MLP neurons of a small language model. Each row is named by its layer, matrix (up: input weights) and neuron, and shows model dimensions 32-223. Each number is 500 + 40 x the weight over its row's rms, rounded and kept within 0 to 999. Numbers have three digits each.
After each neuron's rows, "fires on" lists the tokens most often at its 100 highest values on Wikipedia text that the model never trained on. A number after a token or word is its count.

L13.up813:433506457472517523531521377501467532526545474537445542492536485464525556562526462504555482497527461532455526513476540507476443434526514521510449432518509467435502410439522458540541445514479546464481525525495490527483506538575476494516522483553456556455546512504502489483516548501449551449526526451575513544513541448449548507527460506551494554488538502497499531520455431532527500444501494531526516473531531503534539492522524463561499437493544551439526494468491509498444495424413541489433538473538512454553486548550593474495509521470532490569486524508429524462478557503422484546
fires on: " =" 51, "U" 9, "=" 7, "ca" 6, "ti" 4

L12.up250:499477545502567573579492450496515491504448554478520517485465500470617537413499472495523474502602404482500501562558504477502563487498615522464557509525490387489512513483564466510538515473469510474543517482505458485463478536493425499464472496465461485526498510478515485500477563408484533559473476502552493535474483501457491482458502558505505517466484465494527464498467590486588539513495513505547437560497445517521559497590432492520478481534493496428499499503453493474447564498504485605498454460547514503622495523495483534505523538495501438451486463523435540460481463478434436490
fires on: " h" 36, " w" 10, " lo" 7, " ri" 5, " tr" 4

L7.up856:462622570510529506520441487522550500504518527470482539475465457429529540477476510506487474468577504556441503511538512533442555463529514543495486570531480472500457500509527521507548579487492530458500473506552522472443461483493530524486457563427444428407499471475475526476522538594444398464454481484442516520449509454517507406512442536450588525567498491487508446479493572514472559490589530466495482491490514499495513499545497541496522398554475485505463439489531511526511442471536525572440587500497489415548488430497561534488532468537515412484431547529471517476468549482491494481
fires on: " |" 99

L10.up16:495531518483522538487507437512512535516498464558452580477426546511459520484540551519514517441502441563500477552455525447479526422502570523541421487478493502502549518521484494513472539445478509473503486499485466458442547533543468473456495523505480446499539469499476443493585594499414489530484498439522515505509472497461507474492480507524510438475493386595514437522494513555528468552503521425527469521494458503574537526522563488547436418545493488501556510486473497445463495479456460575478492474586534480600459499513471477516518471495548537530455449549458573454493489562447504539
fires on: "." 99

L13.up86:428567502489529497484504488511500584502490540498464436492416507454475539492543552497597550455547481561477481569501563404484484483438513540517445566483536468520536457496533511494504521479468513473551451567478509510563549566509497542468469551465469551455518427487470460474471559549441465562521437492421542543465543501466450452505517464469500470510491483458512474563524562481524591492477522426452518513460500535513567507523402457485491519472471550528522516493448522467457512476541515497450509425565456436502504508508533510517521498474491502480509500539461513435502514561482556422
fires on: "m" 19, " than" 14, "t" 8, "n" 7, "und" 6, "=" 6

L11.up207:502501460503485590506471494403467487525525588548495554497440526471473498497523520505520519363511399512450500587513549500525503443415550498475542476467467518476462469465490446493457533561565527468496444526498427493514492589472518493503512564489489529486489523482502498491678538503481483484488500460529484511571475477521536536483488455519530569516519374535545510525515448549451494511531456443512469448484498547590500468509509456490515513506554530497535520511459502499458474545440515448538478488577522527525461550526552428586475494471475456494479458458584452487487459515488504509
fires on: " (" 34, "19" 18, "," 17, "—" 6

L16.up805:482565558457548531485543494597498505497507545450456519482449498518470496504512443489487482481475422524521476484467556542447479504477504524439469493479496498492497480498503514533448513492476510469461482495489497521495500452559472522494570515509472472493591491530462406504462545462447496534455472488501466535479504462444487412564447516476596554534442389487476470559518494531487512529457527461586480510498527533514513489501491461488420508530528562561552454553446530452573470483587475509547445445525534513507470371469505500512394531573459529421476439556560446513527571534485446507
fires on: ")" 29, "–" 25, " |" 18, "-" 8

L16.up689:483565518466456544535527451488544506502490502476448539486520475563474543569414452488504472490540433549522531548525476481489518428585480459477519460536527518430460475450477441531506499490571518461518460537535472454506491602466468511514565478494484503508578473489486473546555513466476482598432513516529473508509521473565479461486434510498557543530546447544494528514476450530476465475489502574503501541481499512494471441463520518482531403497487491544506471486531514531497542531418524507527543548509453549538509456469473466589488556528461499477466411479479478494537502415548571460
fires on: " Don" 13, " re" 12, "Re" 9, " as" 8, "Le" 7, " Re" 5

L12.up695:457454464510447553507477471443461500496576478471449538440492561521471580550474421492502473536538430518537516548544505466524457452549534452470490416511542498397509505396378557529469518506499518460467481547567504463521549537466521463488479536487452520467555461476501469561529547424446505517495545499550463499480520526501444471561457517476464509499471467551548525502499483519460509478526490543525494485547536556520525489488590444503509387525481503511508465455569536546468538511470459504561489495611545504513478527531524436503506529486468495459477441526512477540587544472501540490
fires on: " co" 20, " Ul" 11, "Re" 11, " re" 8, " dis" 5, " anti" 5

L10.up297:498524472488508530547453480455538511519534472483463530488473477479511495481424541500517474533502520528501389526498608515508544426438481588482516484550484468461461473483530477474580594463503533482489446524528530549426525522456490494546481543454488455421510416468475497475552565500443517456481504511494529511453544519547522428526445495528590556525506481506510470496460489482447596536561524509461494507447508530444525488569490505396542460490528477499490404465410509553505550477437487553463561509472497459475492478473537591505454507564500494447518523534460501468597518397481560478
fires on: " |" 56, "|" 40, ";" 4

L10.up60:450532535482522553558493477473516507489524469525449505477514548512482557495558569540532530528463436564415490529444531518543410424447493506479424524487463544540480526512558481517538562516497502486500488501536469501508509613452481501411531546556502511524513537548532454537495567506516484488370515508458577541465500504529501433530513540479464479573413510550444510547516492446484556538502547445498582559549556527468438537534520448450527534503451525494503455500467481470453516512484478450483515446542554539503478515539446580491426513435427476533498466486480528528455526492490502494
fires on: "\"" 57, "'" 33

L3.up815:489579462472457525537451492489479535490533540490492575497417495541487563463524479596597524519554467484435527525538509500576564414441554525477457491488538518496526492507491496480424471528491507471455425481429484454426547522506516451488540561495496478490530468522500415516528570453472539503540503477491552502454474546475439578507465513501548530506491482549486458502535498528481519523513536450557530522515563536553521466575489463581494470519539502495471470509561517381483515437537518455516410483504503504505461530525533467545513506468549503539486540523427502471433493466510511530
fires on: "," 65, " /" 17, "\n " 11

L22.up233:469497509444486537574447460490522531520464446523457533446474481448567462516477469503558511465466428522440505576506509551527545455430456504483469486493466437483570503530498422552528588478477557511430444541573472493435491552494475407538545529454515516549485443502440482544574532489465504503462519509559519526495563496514560533487467551526510521516533404537477477478465577489484496523516522413534543529503430535604541548560506519484476451518490484490503398509461568489534523485510531553564475495562448502547466480504487476499505529569526487451519504489518498496459522507505581481
fires on: " |" 40, " was" 12, " –" 5, ";" 4

L16.up375:433578571450568515489481472523519457462520483476513509452462460545478534428423445545567484452508467579474551526536572460545563496520545548470462557497573391511557476537527521537494566484524512453500470502526490502432459516488476482501438513436498501507507480539459421470524559535398538471522477451481516494442520448438497588526412522504490526516477460477524466523514556542469502493465499488524549577414441538531535526552491458485503495506478540512494468478514510462473498468498494530586483479572463425577442487456540532482484496494544453411497523462490509487502516486464509542
fires on: " |" 68, ";" 9, ":" 7, "," 5, " L" 4

L13.up138:507498479472463503470461484423522400511489490546454473486474453486492510426540536562579519563511490581454492532510513460472461503479526536514502555535489503532496551522449508498520531533486536410522506545487493490486525555571420418544556565532495527541501466478487443486545509550401469537463503450497535565479547483492488488487538528526517503479493497471451442492499518412506449569512629453509490524517561462539573532553435448483537502546456421442527507485510487496494499422573505538519557484535498540518533518516532547488484497450440488478509461556404544514443438466501519527
fires on: "." 26, " |" 22, "|" 13, "," 8, " the" 7, " comm" 5

L13.up878:443481513439465519495476470503548465498489528450452484530470434515464592457503598486520603461544486460481387520439521445444456465559565500479502501520460548532525444439504491488541499531427535470489474495544469479518581518526512500538564500453508454499563492507460514510523531530433477493427494498495479527527545504439556500488512496496470530524506458573492408568517542538498535471518548500488494558523499542570497545505421493421522475554427496510537467500449525546479586512461571502468436459479486453531472460439535470543533434521455505489523528536474520423559487469500572510
fires on: "." 42, " River" 6, " of" 6, " where" 5, " the" 5

L13.up120:483523511487479548543458466475482480556516429546455459468403502449540429454524485592526515541474400501559597537481566482511484454497501462442457510524508582500481485517492520431458565469457539444486590471446483518522559565505416517536516572551528502507514482515501471475476484460506494503430530484547503473536518538520492477524523434571493487535446475483493552474457501442536474497497549510566515464492584564471490474495536460453478462494478584502494451507494498534477438458489481483503589451532505437476467508483435538534436500496467471479566507510564541513570573535500451628
fires on: "–" 48, "^" 4

L10.up332:508534545486547521510538491566476515504534459520471431456417497533525553461538506483467517528398533530449397543502533480410494464513505516496478428487517540580586522533532465546497455506478525499447491514463547478547512523530498503408518536539509466524560488509518485470505481502463481526457493528423495501430433512490494438483520436463505454551502467539450543573548465541486558571474523424558542510483637487562520590521507493526462517538485529513531484513557505496451532538461451466437422454540516484466506455587433461541495448520470493507533466515446522488462544530530510481
fires on: "\"" 18, " the" 13, "n" 9, " of" 9, "s" 7, "d" 5

L11.up606:507585556522564499541505453498546467507471561495475465514481454529545552477473497621586523504426530552600469505555508422525436480439499555421474496521424471474541494492483489457493525443507523526481496522483499544535494458454541457458529609496549476489539447459476423505481553490514523560478502457464501535483467469459465380496457476524554517553520467473506506483516508445464538449519545449516490473448612494501483473527484476490390535524563513497523492429425483503487508497546528520452529441477512428476467502453526488547462448535492491518433497518493530476539561550461468513
fires on: "C" 18, " |" 18, "2" 14, "R" 8, "D" 6

L7.up389:475585540503489488553444485534522550516559591493486528479418480436525523475437548537496493460567519538492487517510510518442512467492518530507527534504489472543449509466523516514529583508528523486503472512548531490434476423480600481508471567450452426403522422506473510518521474572488462473478501492436551481498503417518496412529450504453548582539476510535510498426512542521508537457540554485489485478473531485518494516573470542462562410515500456480438463466472515510488476486513528586445608503506498447540482461533575498486506461564496456441408557538487478440529551461454507464
fires on: " |" 76, "|" 23

L10.up490:433502463543468466505440429472464525516503488533441570482441495501561533494485388581514473536526475518444484524471502488451507484537532478522469457519424500533491558571524445473499518500450505501568518487506501476433504556575444496441507548492466490479505474496516470534503517460505535493499478482557459515507535477483482433539484451471528569482533616526484449469494462577516546462545513487515486525468483470482470570552465378594516486508434505478530432460445519488484533492572531475526488519523508496508521490582534485458562526476528516579473610522541512433525444492518531537
fires on: "|" 20, "ly" 14, " 0" 10, "{" 9, " |" 5, "%" 5

L3.up697:438479517452588501487459454438453475534543570465457596498448564497562495487539472510664500545517473538455472495546536488542430464512547493474529503444564502472524494534448490500475509428429497469491468502503553485474579507575510441431465555505496502440476468516507441489523578433489542448553490487530502448519506522504454502504445475530558504515495512485488443592481498464510548485507508490540533465546511469463526562562547416529511507483434461509501489503496470444456507431509487456477498466554547466496503529523590540481552504524457577569518499525502553502419555463491496539
fires on: "," 44, "{" 24, "°" 14

L15.up85:467584479549453501484484507511559557500499502601484499471463426508509504600464429519547533482533524505461522518572492466552555519442573517531503460526538448451547536533435490503481472520542490488456433534454513491481535526560469483470486502434480478538466453470508479498508491539505492588527494452533545463411505488509484496495465496519479465525499472536603519475466496512556548490497522466470468485509521563453520587554474479522461570498533480481507463466493517509438508430456450509413558453503528443565470485535475483510535447537490476528438539463512565354490495548550462456
fires on: "e" 18, "t" 12, "ed" 11, "f" 7, "ers" 6, "den" 5

L7.up376:486549533478505495523430525495510573502520562503493540505462479517548497463415511537427517530540530541486457466513506474408484491535549538569546557499438542488444506509520560517533573531494539480536458506558510516448456433538550498522538545478491459480500443518467516517510457542504496464480489502432447512532489423518550467520442501488526562490499538549500511420492508508503491479505539446441458472483500486466484518562494543507587441498519416483415447467491533563500484484511537555421631512474555431539506485497540535471546467539475479508374573541483495455535563409463474474
fires on: " |" 40, "|" 31, " BBC" 4

L16.up486:517595517452501504491438498493528505493488514482490510476472475527537510485471411502552527522467412481508456516570476489476516498451488585424508463483445464536527507509501502524488524502527509429512493542515422484499469426500472530513481526536437424541569473504514447444464472507504471481449511508557469473400527452442493484564391509438559545492454444431531496577486498475552485495590611497538467498539582536484443537594482479471463515461513552495503451528408532463561408500576528503466504518518542452494451418535477567560468543572512547448482526543521551493484549529506514443
fires on: " |" 19, "-" 11, "4" 10, "9" 6, "8" 6

L15.up33:480488452571463524427542462462524467519446498526500561538483526511451482459538498490497464472517451522463445537464505526544510455471508481511472457455525472493544504388499533455492495448533486482444521519429448491508484485489542461446510546516489484481450455505508573478501562506481506451480493491446593499485484433526534484498507470434529459553531479465557489553404514576472510453550466455468455522510493572515483495516502491449492540531583498545446494464466544524467509449511540517542532495450587456621477527511597542586554468451508577500491566443436571435460465482503494501
fires on: "=" 32, " =" 30, ")" 7

L11.up372:496534454516454504614441499433504516542506495491462518480551462520538496489490492548603485469499456475528480554554521496506501417418462554469498471557513531466475478519547458464509488508470490470540506495494463431419485509474493510532566569490492489486554479499532433537493536471463494435461497507509449491477506531532413472485380458504621515550472516478548540473462475507499528465592545512577445463508556517457471466621521512430451501520540468505506445520481466529483493416447516466463517521462561483507387443443475501520552525547525486493583529566504553486548518486488488478
fires on: "." 39, " |" 31, ";" 7, "," 5, "–" 5

L11.up829:469518539517475510495482415503524519495460493507482528489471514539582459500497415623576507533501511533520494513471488492457528426436563516450425490514553487530501476440499485490495526440421544485463510523479504531510533533620426530474489553493505541515517452503489465529494543486545508540478441457500602465536515535554464460511474519433499496605481475473518568516473514509489567500461527483500511446520537514456550488571483517515479564558509511474531475482530503483496445390441483453470594443503483493477474514462484497533418509524519552492538521447448529496535558501405474560
fires on: "D" 15, "R" 12, "C" 11, "Z" 9, "T" 7

L3.up206:494517492456480514508412464457515511501510462499499550487418486554517554474504518567578500493548440489499491535511523483463547480464616502476413492514466599469538471503505456517427524534443512507438501493500478492509527525466536443405501526467536511361524482471511402482569565417454471497501506463468518546496484553500469571507502485501484533489560476524603495596502551502495449494496514486524536575438509535503534485598444481481504499491507475543530474493619493471456514435491507507466475498505523522532466552501549416550545469493516507567470478468506498433437512506530540531
fires on: ";" 66, "\n " 31

L13.up432:466542486454499555459430491483468554506490546514458511476454493502510490523482509572542581456484462530530473569440533470477584466463610587515472455433470514572523461495544492488514510527573519491508468520551449477522530480431515482440461541493534488465565472467407445524525498470505448486460506475470482469559566485480474454586472459477464528502441458486470496540511453486477569516462507506518449497503476500502565501576457578515457528460567530402500459521463508506449524541551551493501499450513500546481392542465547453537551494515522625537417492576488520495508483505478542507
fires on: "\"" 17, "a" 10, "e" 7, "n" 6, " \"" 5, "m" 5

L7.up500:489550536483501521462487456470522487474494486548476541484451498485489556473504559524533511542540491560518445551516526427476499449441609518494479490412526543482525430492533463481473483488455498486514449522475486544460559470460543446419491505459506473360502473507479387461566583492415532532435494529492535545506529468525509519495516470530479535506613535546484442507585600522538505514500518463475524566455513515476500507522432541523562503471503566470551504489456508496439550531468493505403506479537501510521511515447567475523550448491469544563417508483516480392448492503524534500
fires on: "." 44, " of" 32, "=" 10, ":" 6

L16.up119:444501502492428536499473503399478473540541477484464569499435504579449524442494479567507480437465396492495504521496523421461545489502463486479514507436482464473463477525481420485455538498473503430552501544546476498430534548524469468460497539499406478456462440622429487519562524478425514534489504438588439499485484464492503446483500540508519559471542529604437527515439481493504522537558474466537520491497503521504534545451547388553504451577517503511512472519462510489542531552517484509553482558563461457519483459498523474528563497546547452577533500585577511498500475465521515559
fires on: "-" 17, "–" 15, " in" 13, " of" 11, "{" 5

L3.up162:492512537453463524508449472457471487523536547490474515502444564506507499399521448494585476489479403518439453519503550493510471439544577511478470476537513492517556545543470465517457513450466509457475491504494450513466505569600471465502449552484498526551516505566497458541510570474462529494560491454564514516478514534517397493483428520555566551505490495515467429550520519509506502537512556505534590485542554504523609489542529426572511422508444527560530493505522469455464538462536500474507483516525516456491446550502523484480477562503510475538538469542454540461456519443414523546
fires on: "," 88, " caused" 4, " was" 4

L12.up85:413547525484518506557512509454552508495487472494423495493515468492498480497511495529515508521471512480481488508421589515497482424426453535425447472573483502478593458498476463487470587456480505448468544529465481512435524487542455515434507580493465501480547536559514466431489593528525462549485508522535523529464499417509537490531458472487531548577516417502529478602464528471554576480513534528485601502507470513500457490512482444471465551556482551593559494485480522527490432437498494505463514486511553438525493465464489484517401536488489452469547521494540448452548563514506518497
fires on: "th" 27, ")" 16, " |" 8, "%" 5, "-" 4, "'" 4

L13.up743:514597443476416549532510505449449434488486503509495452474413477476514477474490523490605482492544480478512553594447486470535579468499511555537534520552528495438524493471391466525525469494545534481473496544543542511525516460575501457465468515475433489473523457549512487460533494510454416471547472452496476505404501516520466484518488467555524485438544545607521521483491489531513520514494529465483429498428521540444479434510415457495500556528554499447460497439547502480479561483519493541564563506538442557537515473535503446564538506525539449549459528496464475493549550535562514424
fires on: "e" 17, "t" 11, " second" 10, " first" 9, " po" 5

L22.up398:515512477403453459598532530454528486519493509541472478534502537557500474489488429543515523452437479461528476514448507477521451459463522556518507491524476441482508564484490481464457514466467480413540366516499502479493497507536484565462495522467573485437505447553551503492427587543458461508533456523535458509529417560443485544553490529513448435437531526540515531480526546536570544472481474526591469513479558509509548491496493499530440423507505571485535551446513562552524510442506490538519523479461528465529496419453450545475556496580498464477495436530479601458531551480470512460
fires on: " |" 37, "|" 8, " mo" 6, " (" 5, "." 4

L22.up512:466495512541433493516438451503506470546498520526507441525468531511471509465502504523599519461443521481498476499551477532455485451493504503501483476374426502451485458503467502527587524458478515496511478529477519462479479621481482555480473517538501475544537430568485551531472533475486491584440528540478581495445512506551478481531464536479519493473493544590514522502470498491465500457566566507503471511459526523549508473550493516509398501511465492418477491531478475486469552548525521455480513441531636508545415506431520442466534494600444598516525487449466555513472559458546487477
fires on: "a" 69, "o" 13, "i" 12, "u" 4

L12.up583:432529487472434493532479465420516482516469471525490492509501499518460461472439521598633500497475438535533466509479591491536517400419436520450503501507516507513508439517496458443526580485480527455530556493424510516475524555549434503561545580517535491588604468568495489496504549506467462476513511488490457480522484536514516526522450472493584522529508480438525508505483458490469494468545525508520475482531567476459489502545476449428498534501475516547513486518448518451500491391549510489524518544482500442489481477477515536442448520517515499454590545544567545472576537480589491549
fires on: "." 33, "," 24, "–" 14, " |" 10, " August" 5, "-" 4

L7.up483:472492404475515514547428449502505489527501523515504533494562480501498517527541479501498475481438489553539476516479495498548451513490448543525422460474538460480512485426465467536436556432429527492487472568505486431480501465590492457427493549526477441535487512577489444479492523477495532419486518500518483505468557495464452456529435515490477473488461471561498512559387523477497507465528523503493490526491516513455537500559551423425514466537483430525484446472470511562472428375458482507493508515488563487595471492520522562447515521556490523573558502495471535490482609550438516527
fires on: "=" 29, " career" 20, " appearances" 7, " =" 6

L3.up747:424524496471535526547445457408483501496561561482453569456481477571562556430486456505598493547475498503503500544562547502534371447480541537441513457517568452507526474509501505500482484470459505466474507566536474472465528469535535458478490561486468511494455496525499434507538548434496565470554456447505498447531504483502390495518381482519611542508496474498497458489495515461502546481540536556564509502521518457502516532622535397556496514535484471520537468481478492455457532449515532484494504475527532508493463496526610465514498497547493471525518498549449558477468550444441496553
fires on: "," 74, ":" 19

L10.up559:561553470491481551550447453507543499519523497523427438466431480498433536519498549647529515524480459481470426523518507489420527477527515523506493562502522616459524484509469523497576504520443527502484467493535421501461561463531490466490481544419493473485573451553462509465499497477488494508430487448505498538498455547498522463504487471604547496490429537560444553429541548439484489582481627486572518489456510512550510543540476416481502494498447444449472477419513491507464555499499562472460517480453548482525484509514479488513513449484522512472559543537449475460513496457495475474
fires on: " the" 56, " of" 31, "-" 9

L11.up557:474456539473509521599407449487476554523498476392474533490514529526549528472523514566495464477543459534463561500481526491459470484535498423470547474496456558515418449532479512405489542437497572451427544545533460525467509539489410518539523557556482473467552474505402452481461486507498528585463457484550482442481537478529512462502495559532494549625518470505511502466511461502514440480519536553536559477518624463460451513482537417432506416483481542540502419480523504485483499477542512481485512518484477504457507534444519503536494467490482509467546466518493515523498535512487517539
fires on: " August" 17, " Mont" 12, " June" 8, " Nor" 7, "–" 7

L16.up138:474466495497516499532467389492458486509425499471425508507508503497477494563497541547525481529471426518548456504555521506516536344518446458469460534510546521503513391552529432464558509454517493435447511578545448486501559534583438559503530497501508494479572450524460550483461584519454463518452494550486496525499531528477442467497458486516553541513530471483548467476468523435569592532542498549508518472485484537477475513516535501426492522470503530438476515511462527497471493445507511482445587488452434478502513507424518561522528468508530564557527516501527604487550496479486555463
fires on: "-" 29, " |" 18, "–" 12, " /" 6, ":" 4

L11.up756:492511398477505515563530443408489446521505524503406477410566566466457503551484505533506537516594409484511525564497583507542526430435517535522548494426561513507477490517552505428460466442504521445541510519486495456476559513424496476537482533511482533507549458493478442518527482457480458503540505502514472485490505594479468535549437420595521512497483479459498612481518513437522534534570488531537496439517515514510489482476501519499431429434509512486606436477510560522512554482434485487537566490508509519501452529465483491500439490508504502453503527522510532497477506516556537447
fires on: "/" 61, " qu" 5, "mo" 4, "–" 4

L15.up549:490530511526448478498514482434468470514529484516469472467533489525563528442476464531533478506469454459524497522524568420491434476490406634534488523462454476490549549543460495523461531501462526416554449586473515485467493478609441423489503554494467499459508468582509434436456592519481533518532472443536467531440497445511494508545466491519535504439519525577493532494469543515504522448519540456563483525532481503516535441511439409505500466570515544499553470527452481460513461439559518464552473448522572439528493502526498483475553527475495533454478526607532508459423488443503488488
fires on: "," 26, " (" 17, "{" 8, "–" 6, " |" 5, " at" 4

L3.up268:455502483492492508484535456434549500501521411533484546492448507539447528480502544566551539508486487512433516544472527494523546452458577528534395539524437529522537440543516501476452496450507501477480479474462527547462526602505526471453529536527519440444521460494499456486613540498465426408520509408450490548475510452481530548475527505543468501461546407577541445535446523573466541543511525448503563537440482507573569492571521518468497508520518488516553476505478535502505516439497473543486517506472505466544518516554529530503527439456503447546435553486536487454578506575521548542
fires on: " |" 64, ";" 22, "|" 14

L7.up112:486597526492526505492515517525535504494537600490491522504440467554520528417447498484528485520526517546446536510585549523391399479450530523552509530473448485479468523509522551510452506570454533490501415495522490548440493460530529499461557592538521463480495448471449470438502501505479511581525530532481486505488523395511542495511519476545469523520540507496465466497540500496503528450463503346487532544500501542504462541527460513482526492503542483503448460449416505443485511512511464556487518512471522388522532429498532543540519444517461498489400489530497443442522569505548492504
fires on: " of" 49, " |" 6, "|" 6, " Athletic" 4

L13.up303:511570508514541485469485468480478519488496539550520498473451539459505532555504497519536571524487514513537532501501508445526583450490542523426431454554492409404591518527528464481509474507423524474473530613483501450491590505463486415497446478437506480480511487484494491474531515549475546509481468432553437425515557521493499487524551493507505500479517527448532494486544491519542540515458485469485535488458524477478550568534512503515441536460379477452476507476507517524415458514448464523468607457504503413560544530517539539500499555496520497556478514496441571447451483467544517461
fires on: "f" 15, "w" 10, "ve" 9, "ving" 9, "e" 9

L15.up874:508598516549530463510531505490470477481479491496478475480494477435554530514456494511503512509437503502476496523486552525525499431465478532415438537504380398513517479479566511540467512461469521406472481495499478466461520478596494533463505521514482481513591473516529448487553533496452484522503521459498500504501465510530528546489537514509534569496506502439533491541524559482479522495490564418632534539554544467520591476545451479526417507509533501543546475493506540438490506453597517554547533497465439415503494497461487451447413513435499498486484514549551510445501547506483525527
fires on: " |" 84, "," 15

L11.up149:507500492519542518472426464432493421509491569554475554478473458440519510487459520518568510508514463529432507513522512521481539454449578496484509511472393460479498553458521454455498516554496531482530435517498514512498493542469539440493458550468492533461499510399484446524615528441497503538444522500563538500577557468503498472485512439494477540489521482444533574504503505442493450506536553472522423482551511463515469506554417509483540520489523457452514476467450517491518614491610501534506549460544568510603474555524499479448482519477487477517474475512436508499459462449433456506
fires on: " the" 27, "." 15, " (" 14, "19" 7, "," 4

L15.up862:511490500544481515502478499573527503495431526509453508482492525536498493572497523508531447484503424532492486582486527528516481456467521448452446492410468399463485545512551516482459535441544494460502439508451440471509478467453527493484433466477394443545542448486489475455489567481498489549489438537551460528430444468515509474515489434487451550467563520508513519509386550538539535531588466473489486510482492602522486473529488502459481486511594507463553463488452548499529600454510484568472584544497501516567473517505542504530511479500529504544490543455551544436471535557497573481
fires on: " =" 49, "=" 27, ")" 22

L12.up498:454558535470505512531420443419511477522487585468451529475466532548545563480460536543565515419537490536503489532514521436516486424503505463506429475522460513502477521503529533407525490463396559487448494502496438471441568448472521434547520552512508532457510477444458456438501573501473555492530457446515451519577543499512493544540473495507476549512526538567528497494561549558539500488522500529523555543454522476509416514506458521468489460508465498526579483492498505444470575479512466488461545487534545494514486483443548499408517505571451542474484455470469593470433482440447579549
fires on: " of" 56, " de" 16, ":" 15, "." 4

L11.up388:404536540475496526478508445491529594551517561529492468469504518450481498474497448486495540480542420535424438511524495530470546473517519553526525540473494511520477502492532589502588542450567527493504434520521527455536498484534505535507519567478484461477510466537472516503501479534472511489514476485459476481426450459481540394458452550484615475542474402542504453485487531547465534535506527395489444479499471492528503545527519522450538455566422484527457492513485463520536517482504501586428568505508519493634472436494510537499526455586480483492528503471510555474506560474486501484
fires on: " |" 92

L22.up672:478599516492498517461444439469509441503472522502495534483455495496444479487550503491530594550540526487508439528551533424578532477453552506482427452475462469461515396450445452431556492496462512499497537516535499400483515453476480542498505539486497456527534490492436539483515453529485458480441508528495506449451531508496434515528546475504530470514481549503544520496502576529522548555534582455518485587531525487566536520607459505392504461466505450488506492476475526466484562561555500504542510521572541519474432498472522507452484534529469532524543535490492469541457477481497573434
fires on: " " 33, "a" 9, "s" 7, " more" 5, "e" 5, "i" 4

L15.up25:460551490544456510563480518489547453520468495511535438418462496521515547519461447530578457552541502582447493501550533491506519423539516448490448529484510439554494534511480430522529535519550498465498451474480469493414466561530495422526495554501527515507535456499475429448497485444508469515493525421519470502484530407557444477518549520523460493480561481510498516475469584464489468486583544489574541525490472574530563459547561486420451505504445429501525417472509505500542506489559523561554561508545439472544485461460489547538426520576553452540513546527488522478523509516465513559
fires on: " |" 85, ";" 12

L5.up658:487546514505400522488460486479532530489511473533490586498394492516448552534498543564554501410584465544476456545470491473452530454507578568527429534511486574497530528478469484498508549494531501485471490487515461452480549534432495468410489527483472432453515452540480466524601582512441510477502483458472483530496419485463546489504494494492504497507523437568606499534502518603503504499529522520495529482470493512572599489564443545413491476539480469454562518506489514464468489472448476503450495500528544497561484472503512454527567483494517534505428501429516526452501480489469486436
fires on: ";" 61, "." 27, " ;" 6

L11.up601:452559429514535523525532486444505469484491533501507603455530459513471559483502539491546477447515443466511494511489484534512528459514523530501460490496484472570526534397529472555479438489506541471440544525529555497478493539502496614411429509519466518548512473516510506467546541424476450470478481459441542497477487556471474503481505411432544508525437500468541548469505534555528508551530511494525449497495442487542414482535488520500452564476587502446486494450562506517479496546385465498450511518589556489489436490476473473494387498525485520422534439520407485565468521553486534492
fires on: " one" 35, " " 14, " p" 10, " a" 4, "s" 4

L16.up725:492511477434466565522416507484461501504555526479490509505453575556487454437521452569514515501482425520492412494527554481488486445467525469454567506495532510498526442573484472465542537482493501445474505495470470521503498555499476535581472545518510484501607444503417552501446556505462465527486504425558526447503500523536527504516427481508521508483523497505547442451495457393588564532500539528513556478499576550454527427490485461500510481515537473459481444504510473503526467484534433489498495509482483447518463481456500469455491537614490567580551482565506535421559502465570504526
fires on: "–" 90, "," 6

L11.up545:449500513491497579563522464500491482542481557457450565461543531453469509443549456514518510517521365552495547539565509488520539474451447517474528497456569434442489485526507420515524552398519484472492566535455537504477594544517485550499534532516489459506564501483498446523507613440478432474424500515605506456538482543515417425430521511525582611548479451549491441507494477461473540514603511498517470505459482567492496478472567448490516473449543514513469474493511474471511467456507482482455478525539515513524464457490495496504510528566503463526551521511487468486549478456586549478
fires on: ":" 16, "-" 13, " $" 11, " un" 10, " =" 9, "(" 9